Weights of a small transformer language model.
Size: width 448, 7 heads of 64, vocabulary 13513, 32.6M parameters.
Architecture: LayerNorm before each block, rotary positions, no biases in attention or MLP, tied embeddings, attention and MLP in parallel.
Training: a variant of Muon for these matrices, 732M tokens, 11176 steps.
MLP neurons of a small language model. Each row is named by its layer, matrix (up: input weights; down: output weights) and neuron, and shows model dimensions 240-367. Each number is 200 + 20 x the weight over its row's rms, rounded and kept within 0 to 999.
After each neuron's rows, "fires before" lists the tokens most often just after its 100 highest values on Wikipedia text that the model never trained on.

L6.up1693,172,200,183,234,188,216,194,205,196,188,223,193,224,220,218,187,197,201,201,200,188,173,165,209,210,225,198,185,184,225,178,165,204,191,194,188,215,166,181,188,189,180,199,211,200,210,212,187,216,213,211,218,233,214,193,202,192,240,183,186,166,178,217,175,216,181,233,228,196,199,171,190,185,181,191,231,186,170,194,204,244,196,211,177,203,204,199,202,196,208,193,194,179,234,200,202,208,190,213,184,167,205,175,231,204,239,202,171,191,175,221,216,229,200,185,212,167,191,191,170,203,215,220,225,170,194,221,228
L6.down1693,140,186,194,191,205,184,232,169,191,205,203,200,228,184,176,164,199,217,198,206,199,212,171,216,205,202,165,204,227,187,187,198,168,222,176,204,191,203,207,246,200,193,205,223,189,220,203,177,214,159,212,213,191,189,182,209,167,199,234,157,181,205,203,214,198,204,224,188,233,204,169,199,188,187,180,186,194,200,198,196,215,205,182,207,199,165,198,200,222,215,206,231,222,234,203,196,187,227,200,171,212,232,182,216,230,191,178,274,181,217,197,233,204,244,214,185,198,208,142,194,226,209,203,193,178,195,188,205
fires before: "s "

L3.up1665,132,192,161,176,227,152,193,196,232,210,193,214,192,179,193,196,192,215,223,181,187,217,191,193,208,219,192,194,151,201,186,185,191,207,188,151,207,182,192,191,187,156,202,211,211,172,191,204,217,213,217,180,213,228,192,199,203,212,212,181,220,205,184,220,216,203,212,190,196,216,250,233,192,202,190,216,211,221,205,174,187,218,200,196,168,161,208,216,217,182,197,174,220,202,207,189,226,161,198,226,193,201,163,188,236,198,192,209,155,238,223,207,179,207,219,201,180,211,200,209,233,203,231,191,183,188,200,211
L3.down1665,155,191,212,193,194,183,214,195,206,233,145,200,222,216,219,208,213,231,205,198,192,227,164,208,182,214,220,192,186,188,184,182,221,199,209,193,195,178,197,186,196,188,199,218,194,220,140,201,182,222,203,180,194,241,190,200,189,187,182,188,210,196,209,199,169,193,168,204,200,207,174,206,186,202,179,203,212,205,234,200,212,207,202,195,207,164,189,227,209,175,201,176,210,191,166,215,205,169,204,197,209,165,222,216,190,174,232,208,193,207,244,217,205,165,211,182,153,201,187,219,164,202,190,197,242,211,173,236
fires before: "by ", "to ", "in ", "as ", "and ", "for "

L3.up564,192,203,207,192,204,202,195,202,206,202,153,211,191,198,162,208,174,197,186,222,183,236,199,160,228,194,174,191,215,171,233,196,188,197,218,208,208,168,191,215,219,208,230,201,185,237,195,195,240,192,203,199,208,197,203,197,208,188,202,234,242,184,201,200,190,205,206,174,194,185,203,192,165,224,188,223,205,216,213,201,219,201,189,206,199,215,220,233,192,196,178,206,178,183,224,179,165,221,198,233,196,187,202,170,190,180,223,204,205,187,230,187,175,218,225,249,217,181,204,188,183,170,189,180,214,221,190,210
L3.down564,171,191,179,181,200,210,162,198,212,181,213,207,231,210,190,234,209,178,198,176,206,170,213,235,206,173,224,181,198,194,195,223,218,209,226,206,194,208,164,194,249,168,206,244,205,228,167,178,173,211,180,205,210,247,183,147,190,195,211,194,168,201,216,181,211,181,161,196,192,223,201,242,194,184,180,186,200,204,168,200,196,222,196,216,207,192,230,193,199,205,204,224,248,217,206,216,200,194,199,168,235,235,193,185,199,196,170,224,215,219,175,229,163,196,183,204,199,165,193,195,218,205,196,223,177,211,215,209
fires before: "| ", "(", "|", "and ", "Stadium"

L5.up629,176,179,216,202,200,174,180,196,230,220,213,240,191,175,197,192,187,218,220,190,181,211,216,221,196,222,214,210,154,186,196,200,218,203,190,229,198,205,198,173,189,176,201,216,217,227,200,182,203,249,193,156,218,224,220,202,208,194,205,219,205,218,199,235,189,242,202,223,222,174,189,192,211,192,176,201,226,228,208,175,211,199,231,206,199,212,186,202,211,224,210,187,184,195,208,181,205,176,193,213,220,209,161,161,201,201,211,182,195,194,231,174,182,191,196,207,221,257,205,220,212,199,214,205,210,216,197,191
L5.down629,182,216,233,207,207,184,212,182,201,221,227,215,183,202,200,195,209,229,171,221,231,193,207,184,195,228,210,175,190,181,182,205,184,200,211,207,186,163,178,199,208,220,229,204,193,208,183,190,223,199,219,188,203,196,190,227,201,191,228,196,206,202,231,202,204,194,196,216,174,231,191,166,224,209,201,205,217,196,222,221,211,205,199,185,180,177,208,217,191,179,178,234,196,225,224,212,252,230,195,222,189,204,239,227,209,208,197,213,210,215,179,230,203,189,191,247,228,188,156,215,171,174,201,206,193,176,198,220
fires before: "by ", "of ", "in ", "on ", "as "

L6.up318,221,166,185,197,177,194,232,186,196,192,214,215,210,201,185,189,163,207,189,195,182,202,158,210,179,181,211,199,193,218,168,214,201,212,171,178,247,207,240,191,202,205,188,172,209,222,185,229,195,229,199,212,162,153,197,173,230,235,202,194,210,198,197,202,212,166,212,199,210,201,212,188,164,184,207,200,172,184,199,210,218,213,224,208,176,229,180,213,219,212,202,181,193,198,167,188,189,156,209,208,215,201,165,213,195,210,206,191,191,244,213,211,224,189,206,202,199,232,209,197,171,205,213,201,184,170,196,168
L6.down318,212,208,187,242,155,218,206,203,241,176,181,180,232,190,191,187,188,226,203,182,185,207,226,233,225,202,187,200,216,197,188,197,171,228,193,236,230,170,197,155,195,204,199,220,165,209,160,225,239,205,213,200,201,186,174,187,190,168,205,225,226,226,196,196,208,204,213,211,229,185,208,208,199,205,194,202,193,226,194,186,179,206,233,196,183,177,210,177,170,178,219,219,214,229,226,201,198,209,226,194,163,198,210,175,239,169,212,223,203,190,169,182,174,208,170,174,205,164,231,227,206,222,182,197,226,165,162,200
fires before: ", ", "s ", ". ", "'", "."

L3.up1253,211,199,173,189,224,216,229,207,184,220,201,194,197,198,225,169,226,214,240,208,191,200,169,213,189,230,192,211,178,186,212,176,179,208,186,209,196,246,180,179,213,191,215,184,202,173,174,174,221,177,197,183,184,237,204,167,217,169,206,176,217,234,206,190,217,228,205,212,188,223,190,172,182,197,195,202,188,182,181,190,196,225,223,226,208,218,193,163,184,192,176,208,187,203,197,186,234,196,219,215,189,197,199,195,211,205,217,227,206,212,201,204,211,200,173,202,159,231,233,217,171,164,216,165,180,209,177,168
L3.down1253,207,220,204,197,175,194,203,177,196,194,216,203,209,222,187,168,208,194,191,226,196,232,203,192,203,191,196,215,204,201,219,181,213,183,164,169,204,178,206,168,173,199,230,237,200,228,185,186,201,221,160,207,192,203,217,192,198,213,219,191,219,182,212,178,163,161,176,206,223,194,178,204,200,230,211,176,179,233,199,218,210,170,182,193,219,160,211,206,228,182,206,176,223,180,219,194,186,198,167,214,171,178,205,178,154,206,214,172,167,175,169,226,184,148,245,191,197,181,210,184,204,229,208,200,222,224,181,208
fires before: "of ", "in ", "for ", "to "

L6.up127,225,225,206,233,227,160,182,196,153,226,225,237,186,240,196,227,209,170,225,197,188,168,212,230,203,193,186,174,205,236,205,202,197,185,202,185,223,196,194,186,182,229,190,165,243,186,194,201,203,207,209,188,185,198,181,201,201,167,213,182,164,227,201,241,190,199,201,211,190,229,176,223,189,188,171,208,183,223,219,201,205,216,203,227,166,213,204,206,205,210,193,169,193,213,190,193,191,173,190,188,170,240,204,215,214,218,196,231,185,225,206,192,217,188,205,207,211,239,177,184,207,195,188,151,188,182,195,176
L6.down127,180,203,224,198,182,178,200,163,207,219,210,221,225,197,169,204,211,165,197,236,250,233,219,223,226,226,178,226,211,218,229,181,205,191,208,188,230,194,233,196,170,215,208,217,185,184,229,179,225,183,172,186,206,204,187,215,182,190,174,201,215,199,190,209,233,204,218,208,197,206,220,230,206,218,219,174,219,188,216,193,181,201,238,228,211,214,228,165,175,244,197,164,227,203,171,206,225,217,206,231,199,227,235,177,219,209,233,193,197,200,234,252,216,184,214,201,182,217,205,208,138,197,191,209,208,183,191,222
fires before: "\n\n", "\n"

L5.up417,151,186,224,192,204,209,212,188,229,140,193,218,159,194,202,195,173,204,194,204,190,175,201,195,173,218,208,187,208,174,168,173,208,190,168,194,217,210,198,178,205,197,192,207,221,187,201,208,206,173,197,215,230,193,197,168,212,198,181,204,207,199,216,199,189,196,182,208,207,233,217,210,196,211,200,206,185,188,230,216,206,193,239,191,206,189,200,208,216,200,206,196,168,178,211,237,210,222,225,194,220,192,207,191,175,186,215,205,170,200,214,209,225,225,179,177,181,162,161,193,198,222,227,199,229,201,190,206
L5.down417,205,224,208,199,242,228,190,199,197,195,187,209,196,202,219,181,195,197,216,201,207,211,193,205,205,208,192,231,219,187,247,195,209,190,200,211,220,184,210,213,169,206,223,202,178,233,192,187,187,213,230,205,172,178,211,227,206,196,194,208,227,180,185,222,217,192,190,239,187,225,213,186,187,194,180,216,220,195,162,181,244,197,198,176,193,213,228,208,219,194,216,222,182,224,223,190,217,212,209,194,209,170,240,202,186,191,191,189,202,198,186,213,222,230,197,184,201,223,171,159,238,180,205,221,186,207,164,205
fires before: "s ", "m ", "t "

L3.up1116,207,217,179,196,218,215,240,206,213,187,180,214,198,202,239,180,191,195,190,213,171,168,208,239,164,192,190,209,179,175,204,183,214,247,156,230,228,206,156,207,210,203,199,189,177,184,199,165,194,222,197,214,162,186,165,179,198,215,202,179,194,191,172,210,217,174,186,234,190,183,208,241,201,226,178,215,188,197,174,204,189,240,226,241,206,197,184,149,204,207,201,188,140,190,188,224,252,185,203,224,208,202,220,206,194,192,220,183,169,158,194,194,212,199,189,173,200,213,219,213,178,181,189,200,190,230,192,186
L3.down1116,198,206,252,188,179,210,197,188,187,202,207,171,202,183,205,238,200,194,232,226,203,197,188,193,230,199,170,211,218,209,195,172,227,178,189,180,193,225,203,208,234,176,230,193,188,188,192,201,200,189,200,214,231,173,183,209,177,185,221,192,212,215,215,198,160,174,197,219,174,183,246,221,161,187,221,196,222,216,233,179,218,172,210,229,196,178,218,227,184,212,213,230,214,185,235,192,188,183,244,189,235,238,219,224,172,213,226,205,192,191,202,228,176,186,199,217,231,238,187,196,191,226,211,182,204,159,204,202
fires before: "==", ", ", ". ", "\n\n", "\n", ") "

L6.up1144,200,215,182,163,211,192,179,220,225,190,208,170,236,192,215,202,200,244,203,221,209,213,222,200,219,158,203,192,218,194,171,177,206,225,213,170,213,191,218,222,217,223,197,178,217,246,218,164,206,166,220,197,189,214,209,174,169,191,210,181,196,198,207,217,227,192,210,197,240,193,186,191,193,209,228,263,208,246,196,207,226,196,155,199,228,195,198,211,180,227,204,192,218,219,230,188,203,203,202,207,216,189,193,198,257,201,214,222,244,185,224,196,193,226,191,167,215,210,193,204,198,222,198,203,222,206,146,202
L6.down1144,224,184,184,213,180,209,178,198,212,207,174,214,212,203,194,203,223,172,228,211,192,211,198,228,206,216,195,196,153,215,182,175,207,205,239,208,172,209,193,225,214,215,228,193,207,191,180,203,218,207,196,222,209,252,224,208,196,246,205,193,191,180,212,181,201,215,207,187,206,176,190,179,216,221,174,175,205,220,189,234,229,190,169,190,150,216,208,198,206,186,212,163,207,243,227,181,189,196,212,175,230,198,204,178,167,223,205,179,190,188,195,206,205,213,206,199,212,196,214,224,208,240,208,173,173,169,214,195
fires before: "| ", "|", "(", ", "

L5.up1247,210,245,205,186,200,216,171,220,198,198,229,208,189,183,212,218,210,223,213,228,200,166,199,179,189,226,186,198,191,254,209,222,200,228,176,191,171,181,225,169,242,217,198,204,176,170,201,188,176,158,219,213,194,238,165,179,234,237,233,218,213,194,236,246,211,208,164,218,176,190,196,225,172,193,195,237,201,172,194,220,229,187,169,184,207,214,213,179,192,181,188,238,194,217,234,185,210,180,204,210,180,202,189,204,217,173,202,202,186,206,193,174,184,194,182,202,206,219,187,218,184,224,206,220,207,212,152,163
L5.down1247,215,192,213,212,249,222,203,200,218,202,196,196,203,166,182,230,200,203,224,211,229,218,212,209,208,169,196,217,220,201,220,193,205,207,212,157,157,166,207,238,173,195,188,196,232,215,180,187,156,186,168,217,188,201,171,199,188,195,202,229,188,179,219,189,225,217,182,228,187,158,187,197,192,193,183,184,194,194,213,193,211,235,217,232,198,200,209,193,187,203,190,177,197,216,202,209,186,189,188,200,240,191,227,192,184,189,188,194,241,202,217,202,192,208,210,200,207,204,160,227,164,203,208,218,190,204,187,190
fires before: "\n\n", "be "

L5.up207,222,178,189,204,218,237,186,200,168,204,199,214,192,187,217,191,202,232,223,187,205,209,182,209,214,175,175,188,187,221,196,194,171,193,164,183,196,192,160,157,206,206,163,226,201,213,208,165,177,200,184,215,180,205,189,214,220,212,220,186,222,198,189,210,210,199,180,230,172,194,186,204,158,203,202,183,210,220,180,201,194,190,201,181,158,171,206,214,185,214,226,230,200,241,206,180,230,224,197,176,209,205,195,202,188,176,180,203,223,196,187,174,244,210,178,192,195,203,157,212,148,197,194,216,214,185,178,205
L5.down207,249,212,205,199,236,206,257,233,170,233,191,202,213,201,162,206,221,168,209,204,198,207,206,205,195,215,201,189,188,199,182,212,202,197,203,176,230,190,170,183,162,194,195,192,167,196,233,226,173,173,196,228,150,236,184,177,220,168,215,159,179,215,184,193,208,212,192,207,230,200,207,187,199,148,203,210,195,240,217,187,210,176,190,207,206,171,186,188,167,196,216,222,172,204,187,229,216,184,209,169,203,194,199,207,165,188,242,201,201,193,216,213,192,196,208,175,187,194,204,198,188,195,200,210,198,204,223,207
fires before: "\n\n", "\n"

L6.up387,227,213,188,193,205,241,212,183,186,165,197,162,211,167,198,191,208,195,189,211,231,206,179,202,210,191,220,186,232,199,182,207,185,205,216,207,199,202,222,156,203,220,219,223,204,204,229,217,165,217,206,190,165,210,205,192,189,201,224,183,204,190,189,183,158,204,217,203,215,235,217,222,210,192,213,230,153,208,222,216,213,195,245,194,184,198,186,204,192,228,212,215,220,196,186,205,176,170,229,199,205,193,185,219,154,181,181,193,176,223,190,201,198,182,230,204,187,191,233,214,190,209,196,207,178,199,216,209
L6.down387,183,198,199,220,174,193,231,233,221,211,204,220,206,195,171,223,192,203,211,213,212,232,189,217,205,205,177,217,214,198,223,197,178,187,201,186,201,241,171,212,167,207,222,216,173,205,194,199,219,184,214,179,188,189,212,172,163,201,198,184,213,187,176,184,225,196,193,189,181,204,218,210,177,211,189,201,232,195,210,193,189,220,225,215,198,187,225,186,195,220,221,213,198,195,230,203,167,180,224,203,206,194,207,215,191,200,195,242,194,218,186,177,220,188,191,182,188,212,199,229,210,182,215,159,231,168,214,198
fires before: "'", ", ", "s ", ". ", "."

L5.up490,171,196,207,174,209,211,177,208,212,238,200,227,223,195,200,201,219,180,196,174,225,205,222,182,203,201,201,213,192,200,176,183,226,209,198,171,231,220,220,170,219,201,184,189,224,237,208,190,196,203,189,192,188,189,202,227,199,192,196,186,208,199,171,200,198,193,201,206,175,201,212,211,205,197,160,179,178,186,216,207,215,230,200,192,164,232,186,191,209,148,202,201,217,190,249,176,210,156,205,188,192,215,168,228,180,239,165,227,207,205,182,175,211,210,175,206,174,209,202,189,197,201,183,192,197,196,177,182
L5.down490,206,245,216,220,183,220,213,174,187,198,190,204,150,184,213,194,205,188,203,178,216,213,178,207,183,186,218,202,178,198,218,202,207,205,195,215,184,175,224,200,188,212,212,208,200,169,196,227,212,251,203,203,200,219,240,188,175,202,191,186,201,177,216,168,198,217,200,190,186,213,205,221,199,192,238,206,199,215,190,201,209,159,208,200,227,181,255,196,198,270,192,196,175,221,204,158,190,209,226,180,180,198,223,183,204,176,217,201,200,175,233,181,207,203,208,174,212,216,186,170,180,168,223,188,201,173,186,185
fires before: "\n", "\n\n"

L5.up542,216,198,183,212,230,218,196,214,261,189,191,210,203,186,200,174,208,204,217,150,215,201,184,200,233,184,208,188,199,240,203,183,207,207,189,157,192,250,197,212,217,179,170,196,249,188,210,167,165,178,198,241,221,183,210,176,140,207,194,190,192,175,191,231,220,228,232,230,223,208,208,199,165,213,208,227,211,207,211,173,156,227,227,233,168,226,210,185,186,248,229,206,198,190,222,171,215,192,169,201,207,203,215,188,187,185,199,176,197,176,188,207,169,215,192,175,207,208,165,177,151,170,194,192,227,205,200,179
L5.down542,172,196,206,172,159,219,210,202,208,198,194,218,214,229,217,169,223,189,197,200,177,218,215,189,207,211,168,191,190,213,197,201,220,216,206,197,167,178,205,193,203,183,219,170,209,210,179,188,230,189,210,222,193,183,165,226,221,174,201,192,195,178,183,198,187,186,241,226,211,168,217,210,210,195,204,187,240,231,179,178,201,212,211,171,202,217,150,233,191,176,198,198,210,184,201,240,239,187,225,220,265,202,208,201,183,184,230,194,232,211,184,171,197,207,206,203,197,200,165,237,210,200,225,180,203,203,183,199
fires before: ", ", "\n", ". ", ": ", "; "

L6.up1274,164,192,200,188,203,188,165,229,204,207,192,214,164,179,205,190,172,238,234,164,193,174,195,215,199,195,195,221,187,163,213,206,227,237,182,194,217,211,194,165,206,209,192,197,213,173,168,194,215,224,192,158,209,202,180,222,210,194,247,219,233,220,226,220,164,243,184,204,189,166,209,195,204,191,190,184,195,198,189,188,194,245,196,189,190,219,191,198,220,212,188,206,198,204,189,188,188,215,211,233,213,219,203,203,224,182,179,197,187,167,215,206,200,224,176,189,212,207,192,199,198,215,193,247,170,219,207,174
L6.down1274,206,168,187,195,195,219,215,219,208,238,195,236,194,218,195,197,167,201,196,199,184,201,215,201,182,210,228,196,208,187,215,176,247,213,195,179,185,183,187,189,155,230,191,206,192,175,186,199,236,199,204,175,205,255,187,198,172,181,233,210,219,183,196,205,215,191,165,200,191,214,226,189,170,228,221,194,192,217,204,210,208,196,228,192,208,144,191,245,198,190,199,176,194,193,200,233,230,153,210,231,196,196,209,219,213,193,220,183,181,209,166,197,208,187,220,240,217,201,208,205,200,193,228,225,216,215,197,223
fires before: "by ", "in ", "to ", "s", "of "

L5.up522,218,180,175,221,218,182,177,225,191,190,198,241,195,216,215,200,197,190,200,187,206,205,212,166,232,219,186,186,209,222,209,213,224,185,196,189,202,220,194,200,196,204,206,162,184,221,178,200,214,227,205,206,197,197,207,220,230,222,206,205,239,214,215,208,222,179,185,229,213,196,191,225,196,217,208,196,221,173,201,213,230,196,221,213,192,229,214,211,217,222,181,230,230,216,221,159,232,240,233,226,218,199,199,192,229,191,224,211,203,194,197,208,236,223,199,216,198,216,244,200,184,186,180,186,203,176,203,194
L5.down522,245,189,210,181,174,216,178,228,198,204,198,201,209,154,193,189,207,222,177,205,200,179,218,200,197,188,186,193,243,160,179,185,186,214,200,205,207,191,165,153,226,218,213,197,188,190,228,197,215,164,165,222,186,157,203,191,228,198,167,208,181,170,172,208,195,199,194,213,198,183,208,199,172,196,217,205,251,202,218,186,219,192,222,206,204,204,202,202,199,199,221,219,195,219,217,206,198,201,215,198,205,195,197,192,207,218,201,210,222,220,213,179,219,197,203,205,201,197,190,187,183,204,193,213,210,185,173,216
fires before: ", ", ". ", "'", ": "

L5.up1174,200,186,188,230,203,194,211,197,184,172,172,233,189,195,196,204,201,207,225,205,218,185,212,199,166,209,182,217,186,214,215,190,203,173,203,167,210,218,202,194,174,234,189,212,180,185,206,190,193,176,199,178,198,267,203,227,206,210,203,206,218,247,225,189,206,258,175,181,192,179,237,167,191,181,196,226,177,244,209,203,209,196,173,219,209,187,203,230,214,196,167,229,208,252,193,174,208,188,213,207,226,194,203,235,256,217,207,198,205,181,238,174,182,184,180,187,188,207,185,214,191,176,192,189,224,204,172,170
L5.down1174,192,196,185,192,192,166,209,198,210,214,226,171,208,194,183,199,185,194,197,218,182,202,214,205,195,177,207,173,190,186,199,170,188,209,200,153,193,226,188,207,200,192,182,213,221,198,227,231,182,208,204,211,166,229,210,213,165,216,183,215,172,198,192,220,191,181,178,238,191,189,200,195,174,186,193,179,220,197,256,209,262,189,174,200,206,200,201,232,209,199,200,198,242,220,231,196,203,189,199,234,201,194,206,180,200,238,168,219,212,223,224,225,189,175,199,193,205,170,176,212,186,226,186,204,197,188,150,181
fires before: "\n\n", "\n", "in "

L6.up522,181,193,202,186,224,188,201,244,226,199,172,205,191,161,207,199,217,197,188,195,163,194,210,209,205,219,192,165,235,198,184,197,178,200,218,215,210,199,202,174,220,222,160,200,210,195,200,204,166,181,194,221,227,221,150,184,218,238,212,230,186,211,162,221,210,210,168,213,200,209,220,224,193,206,207,208,220,212,248,205,231,225,207,186,243,191,189,208,178,228,185,213,203,210,209,202,229,201,234,189,148,184,216,192,212,216,215,182,195,212,205,187,186,177,183,203,202,219,190,172,207,231,207,214,187,190,190,198
L6.down522,186,198,193,212,245,223,200,195,206,202,191,192,206,220,216,236,218,218,219,211,169,199,215,211,181,205,208,222,192,189,203,209,185,206,191,178,220,225,223,199,216,196,186,201,217,208,200,193,203,192,204,227,201,203,208,206,212,212,213,205,196,206,189,194,175,222,202,218,180,184,209,202,183,207,198,217,206,186,197,218,190,207,215,181,196,209,229,192,200,195,177,218,176,177,215,207,233,213,224,186,200,219,191,214,184,195,211,205,184,245,198,226,189,200,189,201,198,212,216,192,253,217,208,206,187,220,186,232
fires before: "\n", "\n\n", "| "

L5.up969,184,171,188,236,239,209,160,214,172,230,228,221,185,215,195,196,227,240,219,188,176,171,153,198,169,223,188,184,191,200,192,186,158,188,177,193,227,192,194,180,205,200,161,193,170,184,251,166,164,177,226,181,204,187,174,162,210,232,208,228,191,223,220,226,222,247,201,175,197,208,208,199,181,204,232,189,213,196,219,196,212,234,230,185,215,200,212,206,207,214,204,162,192,223,245,186,210,238,200,184,224,229,209,228,224,161,253,198,193,190,202,203,220,169,214,193,188,256,217,196,187,180,197,192,194,198,200,205
L5.down969,191,211,216,190,223,203,206,202,206,208,212,222,248,199,227,238,210,230,231,229,168,193,195,180,236,171,223,226,187,166,219,174,218,175,198,195,179,198,184,224,184,217,250,205,222,186,176,189,188,254,165,217,222,219,242,225,199,210,184,187,212,201,217,192,200,220,224,199,219,183,174,197,194,209,171,202,211,203,174,213,187,207,182,181,186,196,193,212,196,210,211,204,175,196,184,181,192,209,205,217,178,197,178,168,219,204,208,185,191,218,173,231,209,193,204,209,192,209,202,198,203,231,218,212,226,227,168,199
fires before: "\n", "\n\n", "−", "of "

L6.up406,178,201,182,204,209,195,240,203,230,169,212,205,215,225,237,202,183,197,258,182,174,176,171,177,215,199,195,174,168,221,182,211,180,205,218,196,203,218,195,222,220,183,190,216,188,211,241,212,197,188,205,185,206,211,192,210,224,213,179,171,175,182,215,166,221,177,206,213,210,227,241,195,183,181,195,192,204,177,167,204,227,221,216,203,177,185,218,207,214,216,218,235,205,199,204,202,193,190,198,191,189,230,233,194,194,192,211,131,189,178,178,201,179,214,228,240,217,205,240,202,179,185,165,203,228,253,168,198
L6.down406,261,203,186,159,209,181,228,200,216,203,199,194,198,166,216,216,207,203,182,202,179,199,187,209,166,188,206,217,215,195,216,217,172,195,213,209,193,186,205,207,190,232,227,212,219,191,197,198,194,193,196,213,219,211,211,203,182,211,205,186,230,203,216,191,217,186,236,194,188,192,212,204,192,206,231,201,199,226,169,243,189,170,212,202,206,211,211,175,216,194,148,242,198,215,203,229,176,202,189,164,200,207,189,202,188,211,215,171,171,153,169,167,217,176,174,233,193,183,203,202,214,236,202,186,163,212,201,187
fires before: ". ", ", ", "; ", ".", "% "

L6.up1108,181,212,164,215,220,183,198,189,242,195,212,195,206,170,213,202,183,214,229,206,201,197,178,191,193,213,227,164,257,196,181,191,196,177,191,174,215,233,187,174,227,197,195,216,215,215,213,186,226,211,177,206,205,202,203,195,199,193,194,217,227,191,203,238,223,232,220,231,188,187,213,217,167,159,184,179,166,169,220,207,176,206,208,229,206,201,192,168,224,191,219,202,203,200,191,175,207,186,265,184,214,200,223,190,190,228,228,184,214,206,245,189,188,199,195,218,208,210,227,196,191,186,213,163,169,200,185,248
L6.down1108,176,211,202,208,188,210,208,204,180,200,186,231,221,199,211,184,176,184,176,192,168,239,204,182,177,201,205,213,178,176,194,186,226,179,228,200,192,179,225,178,177,199,185,219,213,180,189,209,190,170,197,178,186,190,213,194,194,207,192,179,203,204,192,191,207,184,212,219,220,206,189,171,195,207,209,209,214,199,183,191,184,224,189,200,244,196,196,210,199,222,207,208,215,179,202,241,217,217,168,176,187,248,206,196,177,206,193,170,201,195,223,206,185,235,181,202,215,206,189,205,205,182,183,186,240,201,215,216
fires before: ") ", ", ", "| ", "; ", ". ", "^{"

L5.up1118,215,189,175,191,198,181,196,230,218,202,188,218,202,187,223,217,202,226,208,189,217,195,200,176,178,190,219,211,224,191,176,204,199,208,241,165,229,183,193,206,194,193,182,219,184,239,213,189,196,215,233,198,202,204,178,203,186,174,232,174,195,163,196,212,231,163,236,218,186,232,201,219,165,186,201,203,219,181,210,201,224,221,167,207,200,235,209,208,236,187,182,223,203,217,210,189,194,201,228,181,196,240,199,244,201,234,199,243,178,233,211,182,196,186,206,214,218,231,247,213,228,183,235,197,188,218,209,218
L5.down1118,207,177,228,155,199,217,225,213,191,213,210,183,233,201,220,213,212,215,196,216,223,192,182,192,199,220,198,183,222,195,203,175,213,216,189,232,188,224,185,197,232,220,200,224,183,184,218,242,171,211,182,202,178,156,201,214,200,190,188,192,181,208,212,188,151,193,175,197,172,217,200,186,187,225,198,171,200,226,188,203,211,152,208,176,214,236,205,203,228,185,217,192,205,204,229,200,193,180,207,193,163,206,200,209,211,185,224,178,174,172,233,170,180,194,190,207,197,187,211,217,190,201,194,183,215,198,214,197
fires before: ", ", ". ", ".", "-"

L6.up53,236,206,167,215,196,199,230,198,186,152,233,212,219,205,181,166,187,200,176,175,236,226,157,179,201,154,174,179,195,197,206,172,201,208,184,201,203,219,194,203,208,207,190,168,235,207,196,192,222,195,175,193,146,210,236,199,216,198,186,203,209,186,203,219,163,189,234,205,200,187,250,208,222,196,198,204,204,180,212,228,195,165,216,215,234,195,180,192,221,222,194,193,210,211,187,161,229,240,225,149,187,206,195,202,197,219,222,199,219,203,206,186,197,197,230,205,190,241,218,210,205,220,239,150,200,192,207,179
L6.down53,209,173,195,212,213,199,216,205,223,185,174,201,212,197,182,193,173,197,222,196,193,210,187,196,196,175,235,180,190,207,179,240,197,175,211,173,204,208,195,194,194,197,176,237,202,235,172,191,199,213,218,220,210,166,183,168,175,210,185,190,198,187,200,187,197,146,201,190,182,196,211,238,221,207,214,222,222,189,182,207,241,204,224,217,247,215,171,215,202,182,184,195,214,191,210,208,181,228,166,180,181,224,204,213,175,169,226,214,220,178,184,202,196,203,185,232,208,198,208,204,196,201,185,177,206,184,190,198
fires before: ", ", ". ", "\" ", ": ", ") ", "'"

L3.up862,175,228,184,172,222,211,216,180,197,183,196,204,210,205,252,174,213,193,201,206,194,196,201,228,231,189,206,189,216,209,217,214,192,215,196,179,200,186,216,166,179,178,162,187,200,190,174,191,188,215,155,185,165,221,184,191,204,185,229,175,177,177,199,225,222,204,201,183,207,191,176,160,198,231,203,200,150,240,216,246,197,225,200,166,192,178,201,171,209,183,212,195,182,225,218,215,197,163,235,187,206,201,220,231,224,204,280,186,193,216,227,189,222,204,190,180,156,201,221,211,212,232,203,198,233,191,229,192
L3.down862,182,190,216,215,216,200,222,207,237,198,189,205,198,190,176,180,194,177,204,202,215,183,179,195,184,207,217,191,203,226,161,194,204,189,196,210,226,219,180,216,205,189,198,177,178,223,175,194,177,209,223,211,206,189,197,207,189,204,183,216,216,193,206,214,194,201,186,199,198,207,175,193,184,174,188,202,161,187,211,169,217,197,203,183,209,175,180,166,206,176,205,200,185,224,210,232,214,194,179,167,200,186,238,208,219,208,219,194,202,235,193,173,211,213,168,209,158,224,205,170,235,231,190,201,206,217,154,193
fires before: "s "